{
  "n_head": 12,
  "activation": "swiglu",
  "norm_eps": 1e-05,
  "init": "uniform",
  "init_std_o": 0.00399,
  "lr": 0.000239,
  "beta1": 0.9,
  "weight_decay": 0.63,
  "grad_clip": 1.0,
  "batch_tokens": [32768, 65536, 98304],
  "dataset": "wikipedia_en"
}
MLP neurons of a small language model. Each row is named by its layer, matrix (gate and up: input weights; down: output weights) and neuron, and shows model dimensions 160-287. Each number is 50 + 10 x the weight over its row's rms, rounded and kept within 0 to 99. A neuron's up and down rows have the sign that makes its largest values positive.
After each neuron's rows, "fires before" lists the tokens most often just after its 100 highest values on Wikipedia text that the model never trained on; "fires on" lists the tokens most often at its 100 highest values on Wikipedia text that the model never trained on. A number after a token or word is its count.

L11.gate440:47 60 47 57 28 63 48 49 50 63 52 58 47 51 43 51 60 63 49 62 29 47 38 64 44 66 48 44 64 35 43 37 64 46 39 40 50 41 36 36 52 61 41 46 46 41 42 70 62 51 39 52 49 63 45 56 61 41 64 52 55 50 42 57 49 48 45 43 55 74 37 37 44 51 45 55 49 60 40 45 39 44 36 37 31 49 60 43 34 50 58 33 46 63 48 51 54 57 44 49 43 39 44 49 55 43 47 73 48 59 51 26 53 51 67 42 45 45 48 46 55 49 41 46 42 37 59 17
L11.up440:57 60 48 38 26 37 52 53 74 78 62 53 55 52 57 48 28 47 58 60 48 49 47 53 46 49 63 41 70 60 51 43 49 43 39 50 58 53 36 54 44 72 37 48 31 57 65 61 53 49 36 48 64 63 56 26 48 40 54 36 46 40 57 59 58 48 54 43 59 54 51 63 28 61 36 34 50 62 62 55 57 37 58 57 51 46 45 49 52 45 48 58 28 52 52 54 48 51 55 30 50 56 50 52 47 51 37 64 44 40 53 59 36 34 62 56 42 36 59 56 60 38 48 45 58 50 51 57
L11.down440:48 52 40 45 59 57 49 46 55 55 42 40 56 48 49 57 47 58 68 51 51 49 42 57 50 51 27 44 38 47 63 54 50 50 65 62 40 47 57 50 53 43 43 42 54 45 55 28 39 52 66 28 42 60 52 50 50 59 57 34 58 57 45 42 35 42 41 50 37 35 52 60 55 59 59 68 51 48 49 40 67 57 40 43 49 54 63 49 41 49 51 64 49 53 44 44 46 49 66 59 41 36 28 58 50 65 47 49 60 55 56 48 57 60 54 55 48 60 42 53 53 61 62 52 45 37 51 42
fires before: " " 25, " |" 12, " |\n" 11, "|" 9, "1" 8, "–" 7
fires on: " |" 22, " |\n" 13, "'\n" 11, "\n" 9

L2.gate478:65 51 38 43 42 51 51 66 58 34 39 30 62 51 42 54 59 48 60 51 44 62 56 61 41 55 58 65 57 36 54 47 49 45 64 48 51 56 51 51 47 36 38 46 34 54 42 44 43 50 57 50 59 67 51 52 53 50 47 67 73 50 56 39 40 55 48 65 66 49 57 43 61 49 43 67 35 47 35 48 60 65 51 55 35 61 58 54 54 66 51 54 56 49 53 38 49 41 49 48 34 68 48 69 35 55 37 40 58 74 39 42 53 49 49 30 54 51 39 63 44 58 29 34 39 56 47 22
L2.up478:63 56 36 33 51 40 55 50 62 46 54 35 48 46 29 60 51 52 62 55 53 63 56 49 34 46 43 53 56 48 48 47 38 56 45 46 48 33 43 47 45 34 46 57 56 50 49 66 53 57 43 65 63 48 43 45 55 53 43 72 49 50 54 50 41 67 52 53 69 44 55 39 63 34 53 56 43 63 24 54 72 80 43 50 39 45 63 64 49 55 34 74 54 45 48 40 46 31 58 52 38 53 42 45 33 40 39 55 62 47 69 43 61 60 32 39 47 45 55 61 46 51 62 52 30 64 43 57
L2.down478:60 66 49 52 51 48 55 51 55 44 39 59 46 55 48 39 48 69 59 69 53 57 35 48 30 40 55 47 56 27 62 42 52 54 46 56 60 45 57 36 42 49 38 43 44 59 73 52 48 58 60 36 39 59 66 56 62 50 52 50 53 50 42 56 51 59 36 49 54 42 61 58 49 47 62 49 48 44 40 41 47 53 60 60 60 55 67 43 52 46 51 58 52 39 61 57 50 36 81 72 48 54 55 42 50 46 37 48 66 60 50 39 62 48 57 71 52 54 32 42 47 53 52 35 45 47 48 52
fires before: " " 33, " (" 26, " Apps" 6, "-" 6, " from" 4
fires on: " /" 66, "ges" 6, "})\n" 6, "ior" 5, "ides" 4, " way" 4

L18.gate1010:63 53 43 50 44 44 51 44 48 42 56 60 47 55 42 34 59 64 64 46 34 38 43 40 64 49 43 57 49 48 35 55 33 63 50 36 49 45 56 38 42 35 51 45 42 49 41 54 60 49 55 43 65 64 46 32 70 40 33 54 52 47 51 48 44 43 50 53 48 54 62 57 29 42 34 58 75 60 39 42 45 52 41 31 41 46 42 49 58 51 58 33 63 44 44 40 40 42 61 38 37 38 47 45 45 37 41 36 48 51 44 66 51 58 60 35 27 54 41 41 36 49 52 58 44 52 51 58
L18.up1010:60 50 47 64 40 54 31 52 59 56 57 55 46 42 67 55 52 33 65 55 46 52 41 53 64 46 40 43 40 43 46 52 27 43 33 29 47 47 54 49 61 60 55 56 63 29 54 38 57 55 38 40 34 72 47 56 58 56 53 55 68 44 41 48 43 51 74 29 48 35 44 45 53 41 61 47 43 30 46 41 61 57 38 42 53 53 61 48 44 51 48 41 78 41 53 60 54 38 61 46 70 45 48 40 49 52 69 55 36 41 60 52 41 61 48 60 57 71 56 44 55 38 46 47 47 45 65 53
L18.down1010:47 48 53 36 52 51 51 46 41 58 47 60 47 41 52 53 27 56 39 51 59 70 51 52 42 44 54 49 41 43 46 51 61 53 33 50 31 44 60 44 55 57 47 67 27 51 39 48 58 45 60 56 58 43 53 55 53 63 52 53 54 57 60 55 41 42 51 39 56 57 55 42 54 44 40 49 49 61 62 47 50 52 64 50 52 47 56 55 44 57 54 55 51 48 51 45 61 55 00 44 43 49 41 38 44 62 53 38 60 52 59 64 52 46 51 59 56 53 45 44 53 38 62 40 58 53 42 33
fires before: "==" 44, "In" 14, "===" 9, "The" 5
fires on: ".\n\n" 68, "\n\n" 9, ")\n\n" 6, " |\n\n" 5, ").\n\n" 5, "\".\n\n" 5

L16.gate885:68 40 57 36 50 53 41 47 45 29 48 27 39 44 32 36 53 55 34 43 48 42 49 56 56 55 41 54 46 62 58 47 44 42 48 40 36 52 50 55 47 41 48 42 53 65 36 42 41 57 37 59 46 46 53 56 36 51 37 63 44 63 56 57 60 43 53 67 38 64 58 56 57 50 49 53 61 58 46 64 50 57 50 44 54 32 53 57 56 53 44 64 70 67 51 35 59 40 43 47 62 61 66 37 26 53 46 41 58 32 51 41 52 66 56 39 43 65 49 45 47 57 55 62 49 41 57 39
L16.up885:42 50 47 45 53 39 56 66 57 50 32 48 57 48 45 52 55 43 49 70 47 55 34 59 47 49 42 69 44 55 40 34 51 47 45 42 49 60 39 46 31 40 64 50 35 50 59 40 64 49 58 46 52 46 56 58 50 59 50 50 44 38 66 44 41 62 50 48 42 50 40 44 22 67 37 59 55 41 53 48 53 50 63 78 47 47 54 35 68 59 38 45 51 42 39 53 47 55 51 66 44 30 46 52 49 45 40 54 62 46 61 66 49 59 51 23 46 38 56 58 42 65 65 57 44 47 38 42
L16.down885:74 51 56 51 46 44 49 50 43 44 45 62 40 59 60 68 49 52 54 53 40 43 35 41 50 40 48 40 58 44 51 43 51 18 34 52 63 49 50 55 60 51 41 38 65 51 53 53 47 60 55 65 46 43 56 37 28 54 63 67 61 56 44 56 47 54 49 67 53 46 45 70 43 57 43 57 49 61 33 69 57 52 62 48 42 55 42 62 46 59 46 44 65 45 48 28 49 66 42 47 56 50 43 43 38 47 26 46 49 46 39 54 45 57 59 49 55 47 62 38 47 59 44 74 54 32 70 53
fires before: "0" 29, "1" 26, "2" 9, " in" 5
fires on: "0" 56, "2" 12

L10.gate306:49 51 50 46 43 53 45 48 49 48 56 52 45 53 60 33 50 49 54 56 33 36 55 38 52 63 62 41 66 59 51 36 62 46 42 34 44 55 55 58 53 54 54 43 49 45 47 61 62 59 45 41 35 59 50 67 41 50 50 33 55 36 41 47 25 49 28 48 68 44 43 45 50 71 77 60 48 41 39 63 51 55 34 58 43 61 46 61 56 41 51 54 30 55 38 48 52 61 41 47 73 66 45 57 56 46 52 44 52 48 53 48 53 43 72 43 46 48 29 53 30 61 52 51 65 49 54 48
L10.up306:57 63 52 43 53 56 64 44 46 65 50 51 54 55 32 42 57 34 54 60 62 62 56 36 41 58 61 37 58 50 61 34 49 38 52 38 40 58 28 59 42 58 69 63 28 48 45 67 55 56 26 22 46 65 58 39 52 44 48 33 46 49 42 45 51 51 35 42 35 50 54 59 51 56 52 22 51 70 41 39 60 48 43 60 56 48 56 53 58 56 70 64 43 48 24 45 28 43 50 42 53 49 40 59 51 60 57 56 54 52 46 45 50 39 55 57 48 48 48 34 37 46 53 39 57 52 44 36
L10.down306:45 49 60 59 28 62 72 56 61 56 59 37 57 57 46 47 52 49 38 59 40 35 59 39 37 52 58 61 60 54 26 34 45 35 68 40 47 54 46 50 36 36 34 50 43 51 51 73 33 61 60 24 44 72 41 41 60 36 53 63 49 55 47 51 61 56 32 42 35 43 71 59 50 47 52 44 34 46 49 53 47 57 36 63 58 33 50 48 63 50 60 56 56 44 21 60 61 45 49 59 62 37 55 57 45 49 52 44 41 45 62 47 54 39 39 40 40 67 20 47 50 43 47 39 67 79 60 59
fires before: "|" 53, " |" 15, "|---|---|---|---" 5
fires on: " |\n" 58

L11.gate355:42 46 51 56 66 46 46 53 47 55 58 47 33 49 49 44 49 49 42 36 42 58 49 55 48 48 52 56 54 46 50 42 77 50 45 52 58 47 49 50 45 55 54 50 57 45 42 44 53 32 48 39 49 59 62 58 63 49 56 69 49 59 29 55 56 46 46 52 44 66 42 62 59 52 53 62 49 64 48 55 49 39 54 47 53 48 59 66 47 51 49 74 48 43 45 36 61 82 44 68 37 68 54 51 59 48 48 29 28 41 61 44 33 39 47 37 42 39 43 64 59 45 59 51 37 45 53 40
L11.up355:74 61 58 55 42 47 60 50 19 56 72 52 45 47 48 55 26 51 51 55 33 55 64 47 46 57 58 50 49 41 48 41 75 47 48 53 48 56 58 62 53 64 49 48 42 59 48 59 57 54 37 35 57 74 56 46 58 42 47 59 60 41 51 52 56 51 33 56 40 48 43 57 74 51 41 47 48 61 57 58 58 43 50 51 66 46 48 57 44 51 33 44 48 57 43 45 56 48 44 55 58 64 60 57 55 44 47 52 47 54 32 46 59 50 56 65 48 46 70 48 45 51 48 39 54 53 63 63
L11.down355:64 42 48 43 46 67 58 44 42 44 32 53 54 54 46 49 56 52 39 58 59 51 45 56 57 62 39 64 73 36 61 68 52 47 62 53 31 60 63 48 38 41 51 51 43 47 38 43 54 53 45 39 44 55 39 50 42 56 45 45 53 46 42 37 51 38 46 54 42 53 52 50 50 33 78 60 63 37 41 63 61 58 58 58 40 48 44 60 55 53 36 49 58 43 53 49 43 49 69 46 54 48 48 56 53 55 52 60 36 65 44 37 58 49 32 52 28 50 52 50 57 54 47 43 58 56 32 28
fires before: " " 47, " |\n" 17, "|" 8
fires on: " |" 51, "0" 15, " " 13, " |\n" 4

L6.gate808:46 45 43 39 45 41 32 31 58 56 43 43 56 40 49 51 68 52 53 57 47 57 35 49 63 38 48 49 58 35 48 43 55 65 47 38 52 40 85 70 52 56 63 42 44 39 49 65 42 61 45 41 53 47 51 79 55 69 52 61 41 29 61 47 50 47 41 40 49 69 55 58 23 65 58 64 41 38 45 66 56 35 63 51 63 51 56 41 39 37 54 45 47 55 57 60 54 38 44 59 48 60 62 54 41 63 51 44 44 36 63 52 39 45 52 33 46 57 51 42 63 62 62 46 44 30 53 40
L6.up808:61 41 41 43 43 74 54 53 49 63 51 22 43 64 33 48 47 46 36 47 43 39 36 61 53 31 45 25 39 55 72 32 57 65 45 44 68 41 52 41 43 50 35 45 52 51 42 50 46 45 49 38 59 43 57 48 42 45 51 54 59 69 59 39 52 42 48 51 39 66 34 31 55 48 51 47 49 37 55 41 49 52 45 45 43 55 57 55 61 48 56 40 41 55 28 62 39 42 36 45 44 46 83 70 48 57 54 41 48 62 73 52 43 42 62 57 43 55 40 55 39 54 39 47 40 37 47 50
L6.down808:58 44 37 61 43 67 58 57 34 59 32 51 43 51 51 50 44 67 45 67 55 47 42 63 68 27 56 38 35 51 50 59 44 64 44 36 46 52 35 41 47 68 53 38 40 83 52 41 43 58 47 37 57 49 42 58 49 58 50 61 49 65 46 39 61 53 46 51 67 47 52 43 35 45 57 45 44 34 45 53 57 42 46 40 48 64 53 48 60 46 56 43 39 55 43 44 39 49 64 33 43 44 46 67 69 50 55 39 27 55 66 46 75 58 61 41 40 53 35 38 34 66 50 47 45 52 52 47
fires before: "9" 20, "2" 18, "8" 14, "7" 8, "0" 6, "1" 5
fires on: "9" 51, "0" 28, " following" 8, "iv" 8

L18.gate28:47 51 52 43 40 49 54 49 53 49 54 50 65 50 50 48 48 39 68 55 35 27 37 59 42 56 28 49 35 51 54 54 43 50 47 46 49 55 57 54 46 43 38 42 49 43 44 58 35 59 34 36 57 50 42 46 46 52 57 78 51 54 58 65 51 42 56 31 51 40 43 50 60 68 39 59 65 56 45 54 51 51 35 31 47 24 59 48 51 59 61 40 56 66 43 36 38 40 58 59 53 36 42 60 50 47 73 53 52 52 44 50 43 34 59 62 50 50 52 48 51 62 59 40 56 59 65 64
L18.up28:44 31 37 35 50 53 32 54 48 50 55 60 60 47 52 43 45 51 51 39 49 44 49 44 52 40 63 52 49 43 39 58 65 50 50 27 58 48 66 56 47 39 41 41 47 39 46 37 41 50 60 54 51 59 41 45 61 50 50 65 56 65 54 51 56 55 60 49 55 51 45 53 46 46 52 51 64 65 53 43 45 47 44 47 47 49 52 44 54 52 47 50 41 48 42 54 49 52 62 49 39 43 41 28 51 42 57 51 38 45 31 54 56 48 57 60 43 53 65 28 56 58 52 45 43 47 40 46
L18.down28:50 49 46 57 32 67 41 51 57 46 50 39 48 51 49 48 41 55 58 59 60 57 49 50 55 37 40 39 59 55 55 37 45 53 46 53 59 41 37 42 47 49 55 54 52 48 38 59 35 45 33 44 52 38 64 48 35 41 56 47 42 39 49 43 62 41 47 53 47 52 48 50 64 51 47 39 46 53 50 59 53 50 58 56 49 51 51 40 56 43 38 50 53 41 50 63 53 54 00 56 60 61 52 53 57 42 52 45 61 43 52 52 53 55 54 46 47 53 46 31 49 48 45 44 57 54 37 41
fires before: "==" 37, "In" 12, "The" 9, "===" 9, " been" 4
fires on: ".\n\n" 66, "\n\n" 7, ").\n\n" 5

L11.gate290:62 50 30 36 40 50 44 65 49 38 51 47 57 46 64 45 71 53 58 58 63 41 59 53 50 72 52 42 45 56 46 41 41 52 57 20 40 51 58 61 42 42 41 64 57 34 50 50 36 37 58 35 34 55 59 47 54 42 69 57 50 50 40 52 35 53 56 52 66 37 42 37 54 46 40 45 32 48 52 53 44 72 45 35 34 50 42 58 55 42 44 36 44 56 48 55 43 56 55 52 60 42 50 56 31 71 48 48 53 60 48 60 50 47 49 45 72 43 65 46 26 47 50 53 50 51 50 54
L11.up290:58 54 33 48 69 68 54 53 64 46 36 75 57 59 47 37 38 53 53 57 50 41 61 57 65 44 54 44 52 36 67 40 53 53 56 50 47 45 47 56 55 52 61 56 55 60 48 54 47 53 75 57 34 53 50 62 70 43 42 58 25 48 46 29 46 48 52 76 46 53 58 53 29 49 38 50 42 62 51 45 53 48 49 43 41 48 52 39 48 60 36 49 44 69 52 43 53 43 48 63 51 52 44 76 50 50 56 31 35 40 57 66 51 40 49 55 48 43 54 61 39 45 50 38 55 46 39 54
L11.down290:51 48 65 46 50 46 68 44 53 45 46 38 56 44 45 59 43 58 43 53 43 38 54 60 36 46 50 46 39 55 31 66 49 32 49 68 47 56 48 38 46 45 57 32 49 78 55 62 56 50 43 47 49 58 52 48 52 59 55 47 54 46 42 52 42 60 44 58 36 44 39 51 37 49 45 44 63 35 48 37 60 48 47 57 73 61 49 35 40 56 29 55 51 56 45 42 56 51 53 72 46 57 45 59 65 49 54 53 49 39 42 37 67 44 57 58 63 58 22 33 44 44 43 23 53 61 73 70
fires before: " " 41, " (" 21, " Apps" 6, " the" 4
fires on: " /" 65, "h" 8, "s" 8

L16.gate634:62 49 66 42 36 39 45 55 43 29 54 63 53 45 62 47 50 52 44 45 42 44 50 55 41 48 50 66 60 32 57 50 58 59 55 50 62 48 56 49 50 66 50 58 61 45 43 59 37 42 35 29 25 50 56 56 54 48 52 58 43 63 36 41 46 57 53 63 66 62 46 48 41 67 69 54 41 59 56 54 53 63 60 30 53 62 53 48 50 52 47 62 52 52 33 48 53 37 48 80 41 52 77 34 39 54 49 63 60 50 46 45 43 54 62 44 43 38 36 50 54 57 46 57 56 48 60 54
L16.up634:48 68 29 37 48 48 42 52 61 64 16 64 37 57 52 49 50 67 33 38 44 46 50 65 35 49 52 54 36 44 59 53 34 61 57 58 65 44 42 47 55 40 60 51 37 56 42 53 33 71 49 36 43 35 53 44 56 63 48 40 36 63 42 46 49 64 58 47 45 64 51 52 39 42 47 38 44 31 47 59 62 41 47 46 37 57 42 48 50 38 47 46 71 48 42 38 47 67 44 54 52 43 54 49 30 55 37 44 58 69 59 46 49 51 55 34 54 50 47 65 50 55 50 38 61 40 34 43
L16.down634:48 44 55 43 29 45 59 39 36 37 45 48 43 52 62 52 39 59 35 50 31 67 40 69 58 51 47 38 54 45 43 38 50 65 59 53 40 44 55 47 63 46 59 38 66 52 49 45 47 61 61 54 39 55 38 44 60 47 39 39 61 50 36 58 53 20 61 50 37 69 49 75 63 51 34 60 38 53 34 59 48 47 37 76 42 71 32 48 57 55 46 53 46 55 47 56 48 47 62 32 48 45 52 44 68 43 40 48 46 51 57 52 37 50 67 38 27 50 69 41 37 68 47 47 52 55 51 57
fires before: "0" 98
fires on: "2" 97

L17.gate728:49 70 46 44 78 61 36 44 43 40 45 52 43 56 40 37 79 43 49 56 43 17 30 58 56 50 49 55 41 49 61 46 44 45 43 45 44 63 48 54 25 43 56 71 40 52 51 32 54 45 62 49 47 53 41 35 46 52 48 60 50 59 24 47 55 51 43 45 55 64 49 50 48 50 64 42 61 34 67 49 55 31 57 56 46 60 54 64 47 47 53 59 51 62 47 60 49 45 57 64 55 32 61 42 43 58 47 59 50 36 53 51 50 56 54 44 43 43 58 46 55 41 50 44 52 58 68 37
L17.up728:51 50 48 40 54 53 38 44 61 44 36 38 60 71 48 53 55 58 66 55 62 43 53 53 46 55 67 54 51 47 42 53 62 73 69 46 52 55 40 63 35 50 40 55 55 46 29 57 54 55 33 40 46 53 48 52 52 51 47 67 23 51 56 57 39 62 51 22 46 56 43 64 46 59 42 63 50 51 49 47 58 55 39 51 50 49 51 57 47 48 60 62 63 43 49 40 46 34 49 49 58 58 50 47 55 47 32 53 57 53 37 43 47 49 45 65 45 63 73 62 50 46 42 61 55 46 48 57
L17.down728:64 34 39 51 64 53 55 35 27 46 48 43 21 51 47 57 56 73 50 32 47 45 54 46 47 34 47 31 60 47 41 41 57 54 50 63 47 35 52 49 49 45 40 46 41 46 45 48 37 36 47 68 43 46 25 43 47 52 43 49 49 66 51 55 58 37 41 44 51 50 50 38 52 34 44 60 45 54 25 46 54 46 60 54 54 45 33 39 43 33 47 62 38 44 64 56 38 50 26 50 44 59 46 52 60 61 62 55 65 53 60 59 52 60 64 53 55 57 68 59 48 35 53 62 70 28 58 49
fires before: "0" 42, "9" 36, "6" 6, "8" 4, "5" 4
fires on: "1" 45, "2" 43, "7" 4

L18.gate404:53 66 50 62 48 39 56 40 49 37 55 48 46 29 42 47 52 41 61 54 44 48 38 72 46 51 53 49 50 57 59 55 53 54 46 27 53 56 37 37 59 35 40 33 39 44 46 44 44 47 54 43 45 51 43 44 49 45 52 66 59 30 48 31 47 57 63 53 22 42 69 49 39 59 55 60 53 66 52 43 65 29 37 45 47 50 60 59 54 52 55 70 62 43 58 48 64 30 55 22 51 43 47 57 36 51 57 58 43 43 55 55 38 42 55 24 40 48 63 50 51 53 34 53 38 41 63 49
L18.up404:50 43 67 21 49 60 37 28 48 54 47 60 67 43 28 26 56 45 44 52 54 40 44 45 62 44 51 66 58 46 50 60 46 48 42 39 78 55 61 70 45 38 52 35 49 66 59 51 37 51 56 52 46 64 49 56 60 40 35 49 59 46 51 42 48 55 53 36 48 38 49 56 46 51 56 47 52 59 52 52 46 51 66 44 63 48 37 52 47 48 74 50 45 39 49 49 53 59 69 48 60 45 49 61 34 45 51 36 45 71 71 53 42 37 78 54 77 58 44 33 43 35 33 39 63 45 50 56
L18.down404:49 40 43 42 52 47 53 54 50 50 39 48 49 31 54 65 54 58 53 43 48 58 45 44 55 51 43 45 58 50 54 52 56 49 66 49 59 66 53 51 57 50 52 34 47 65 45 59 58 55 55 35 45 52 59 59 35 40 48 52 39 57 63 50 43 47 47 64 61 51 51 50 55 50 37 53 68 27 45 54 46 67 48 44 61 48 45 48 39 56 40 51 39 51 39 50 47 60 00 49 53 46 42 43 45 41 49 59 44 43 54 64 49 53 43 50 47 51 48 64 63 51 52 48 44 49 46 50
fires before: "==" 33, "In" 15, "===" 11, "The" 6
fires on: ".\n\n" 78, "\n\n" 7

L11.gate884:35 63 53 40 43 52 51 55 51 51 70 50 36 50 53 32 56 39 38 48 34 46 52 36 36 44 57 72 60 58 52 33 45 22 51 55 42 55 41 65 48 57 54 59 41 37 61 48 52 41 39 23 53 57 60 59 48 44 52 53 46 45 50 67 56 42 39 64 46 57 58 23 44 48 37 52 51 54 24 49 63 47 41 49 42 51 43 53 36 50 53 53 48 65 32 42 61 46 45 36 37 58 61 62 40 65 36 52 57 43 51 30 59 56 46 52 47 33 48 52 53 57 46 43 56 31 48 40
L11.up884:49 53 47 40 39 53 37 52 53 72 53 57 34 54 51 46 59 45 47 59 44 50 33 58 49 54 63 40 48 33 17 41 49 58 37 50 57 46 58 44 66 64 31 57 62 60 49 47 39 33 53 42 50 65 55 43 46 40 50 38 34 50 62 35 45 72 36 41 45 42 46 62 53 54 53 51 67 44 40 36 62 48 48 55 48 54 61 71 43 42 46 55 46 48 37 64 55 55 51 54 32 64 49 63 66 67 58 62 32 46 45 29 57 55 45 38 48 43 55 63 51 35 52 62 49 64 41 50
L11.down884:62 42 55 47 57 55 51 35 45 48 46 42 49 50 50 57 52 43 34 37 42 61 45 49 46 33 37 48 52 35 55 45 65 68 65 51 35 41 52 55 53 46 26 31 46 42 52 52 56 56 46 22 48 65 53 51 41 62 57 67 50 48 44 20 39 53 48 51 29 44 43 57 66 59 63 69 65 44 67 45 52 43 58 53 45 58 48 69 31 61 42 49 52 45 55 47 39 68 62 52 51 63 41 62 51 61 45 57 54 57 59 43 52 42 45 58 34 55 39 69 47 49 48 47 46 65 46 44
fires before: " |\n" 24, " " 21, " |" 12, "|" 10, "." 4, "|---|---|---|---" 4
fires on: " |" 32, " |\n" 13, " " 10, " Ref" 7, " —;" 5, "0" 5

L17.gate62:61 53 55 47 43 37 50 58 49 58 44 67 53 47 61 46 57 43 41 36 50 47 55 49 68 40 44 42 50 35 49 38 44 45 47 61 58 30 29 63 45 45 54 56 63 34 49 31 49 60 63 36 43 65 40 67 39 51 54 59 35 40 54 47 51 47 64 65 40 49 47 39 45 67 60 72 46 51 64 37 49 45 54 55 59 55 44 30 54 60 53 49 41 44 38 68 50 64 46 50 61 65 41 49 55 47 63 64 40 49 56 61 45 54 45 53 50 57 43 45 50 36 52 54 52 47 36 43
L17.up62:53 53 47 30 42 39 64 37 41 39 30 51 47 47 54 47 52 41 43 33 44 43 55 51 52 44 59 48 45 60 52 25 31 50 50 51 35 57 38 66 58 27 44 45 53 51 35 67 53 41 55 41 33 53 55 54 55 57 57 43 69 65 62 54 42 40 47 59 55 48 45 35 38 50 66 55 67 40 55 66 59 58 27 38 53 52 61 61 33 54 46 76 58 49 47 56 53 52 39 46 44 43 51 48 55 43 44 44 42 54 69 66 55 55 56 55 56 61 56 42 33 57 56 57 51 55 46 68
L17.down62:56 32 26 49 58 45 59 49 27 63 46 45 59 57 44 57 56 40 35 48 42 60 34 39 49 51 48 45 63 48 58 48 44 54 67 47 59 45 59 58 45 59 61 45 38 52 37 43 52 68 31 53 35 48 66 39 36 52 41 46 48 32 35 49 65 49 44 57 40 42 62 53 48 34 48 58 40 59 59 45 49 56 42 64 49 62 44 46 48 56 56 26 42 34 51 48 55 52 82 58 47 40 47 46 48 60 24 53 58 35 49 31 25 50 36 35 48 24 59 36 48 64 52 65 45 53 49 39
fires before: " |" 41, "." 18, ":" 5, "4" 5, ";" 5
fires on: "2" 20, "1" 20, "7" 14, "6" 10, "0" 8, " " 7

L16.gate618:54 62 38 48 60 44 46 56 60 48 36 54 46 47 44 48 50 37 45 46 51 39 49 46 33 46 49 47 43 50 34 24 56 52 45 59 50 37 39 32 48 56 30 47 59 44 62 59 56 46 38 40 44 46 45 44 53 57 41 34 42 51 25 56 58 70 54 66 58 53 48 53 54 31 50 52 46 32 70 54 62 51 49 44 69 53 54 41 47 70 46 52 41 58 64 53 35 31 44 56 45 53 35 48 39 55 42 43 37 55 46 61 49 30 30 52 21 49 51 53 28 54 54 58 40 44 51 53
L16.up618:48 63 52 46 42 46 61 57 47 77 40 44 66 51 62 65 30 58 40 48 49 56 34 60 40 46 54 50 49 43 44 48 55 46 34 40 42 43 60 39 27 44 55 49 51 56 50 64 51 55 40 49 45 49 53 50 57 44 49 46 47 53 85 46 50 48 53 47 28 50 52 37 53 37 41 35 40 40 39 66 49 53 40 54 51 37 35 54 49 56 45 49 49 60 45 29 48 52 48 78 55 53 61 48 56 57 45 46 72 59 55 49 39 45 51 60 44 59 46 52 57 53 47 41 49 54 58 70
L16.down618:50 52 70 60 45 46 46 58 42 48 60 40 45 55 53 48 28 40 33 61 58 55 61 51 37 52 63 44 37 43 56 49 47 48 57 53 36 33 45 45 47 58 55 49 41 37 46 44 63 58 49 42 40 51 58 57 63 47 56 47 52 57 43 59 53 47 44 52 71 42 47 53 45 53 49 40 48 53 58 45 45 48 64 41 67 62 55 47 58 34 52 52 27 38 66 42 37 43 42 57 26 50 43 37 68 50 55 48 43 51 65 57 45 47 50 23 46 32 40 56 53 30 38 35 47 51 58 65
fires before: " States" 49, " Arab" 4
fires on: " United" 53, " of" 5

L17.gate53:51 79 49 37 46 46 43 70 49 55 66 55 36 57 60 40 49 47 35 54 41 37 53 56 45 63 60 50 54 40 65 46 34 32 49 48 51 54 48 65 51 51 55 61 40 50 55 57 48 38 40 46 58 53 52 59 61 50 57 50 49 60 42 68 62 61 43 49 54 60 50 48 40 52 28 38 50 57 52 48 40 32 51 37 54 58 38 53 46 45 45 47 51 61 43 25 68 62 47 52 57 76 52 58 35 58 50 50 46 44 45 31 43 41 56 47 37 52 52 59 42 38 68 48 57 55 41 32
L17.up53:56 62 62 54 38 38 55 60 64 57 81 64 55 59 51 44 48 57 40 52 48 57 56 62 40 38 51 50 64 59 58 45 56 49 44 54 77 46 50 61 38 71 63 56 55 64 50 55 41 50 31 51 68 49 53 46 51 57 46 46 58 42 29 63 33 49 67 64 67 58 46 48 47 50 45 36 62 68 46 54 45 43 30 50 36 50 47 54 46 43 41 51 50 45 51 54 43 59 47 37 43 44 70 29 55 52 39 63 40 52 46 47 49 37 44 56 34 51 55 34 60 49 33 41 54 56 46 56
L17.down53:55 31 49 56 71 58 45 46 62 46 33 68 44 45 54 63 42 50 65 53 56 57 42 58 47 51 45 56 67 53 49 42 41 63 56 66 58 51 40 44 41 59 41 47 44 51 60 27 47 55 56 42 29 47 54 52 50 49 52 45 45 65 59 50 41 54 46 38 30 37 58 62 20 52 59 55 56 37 62 42 72 60 55 40 37 48 59 51 42 36 53 49 39 50 55 38 29 62 84 64 39 42 51 43 64 47 51 53 54 37 57 61 47 60 57 38 65 43 46 66 71 65 58 60 51 60 39 52
fires before: "|" 44, " " 18, "-" 12, " |\n" 12
fires on: " |\n" 45, " |" 15, "\n" 15, " Q" 7, ";" 4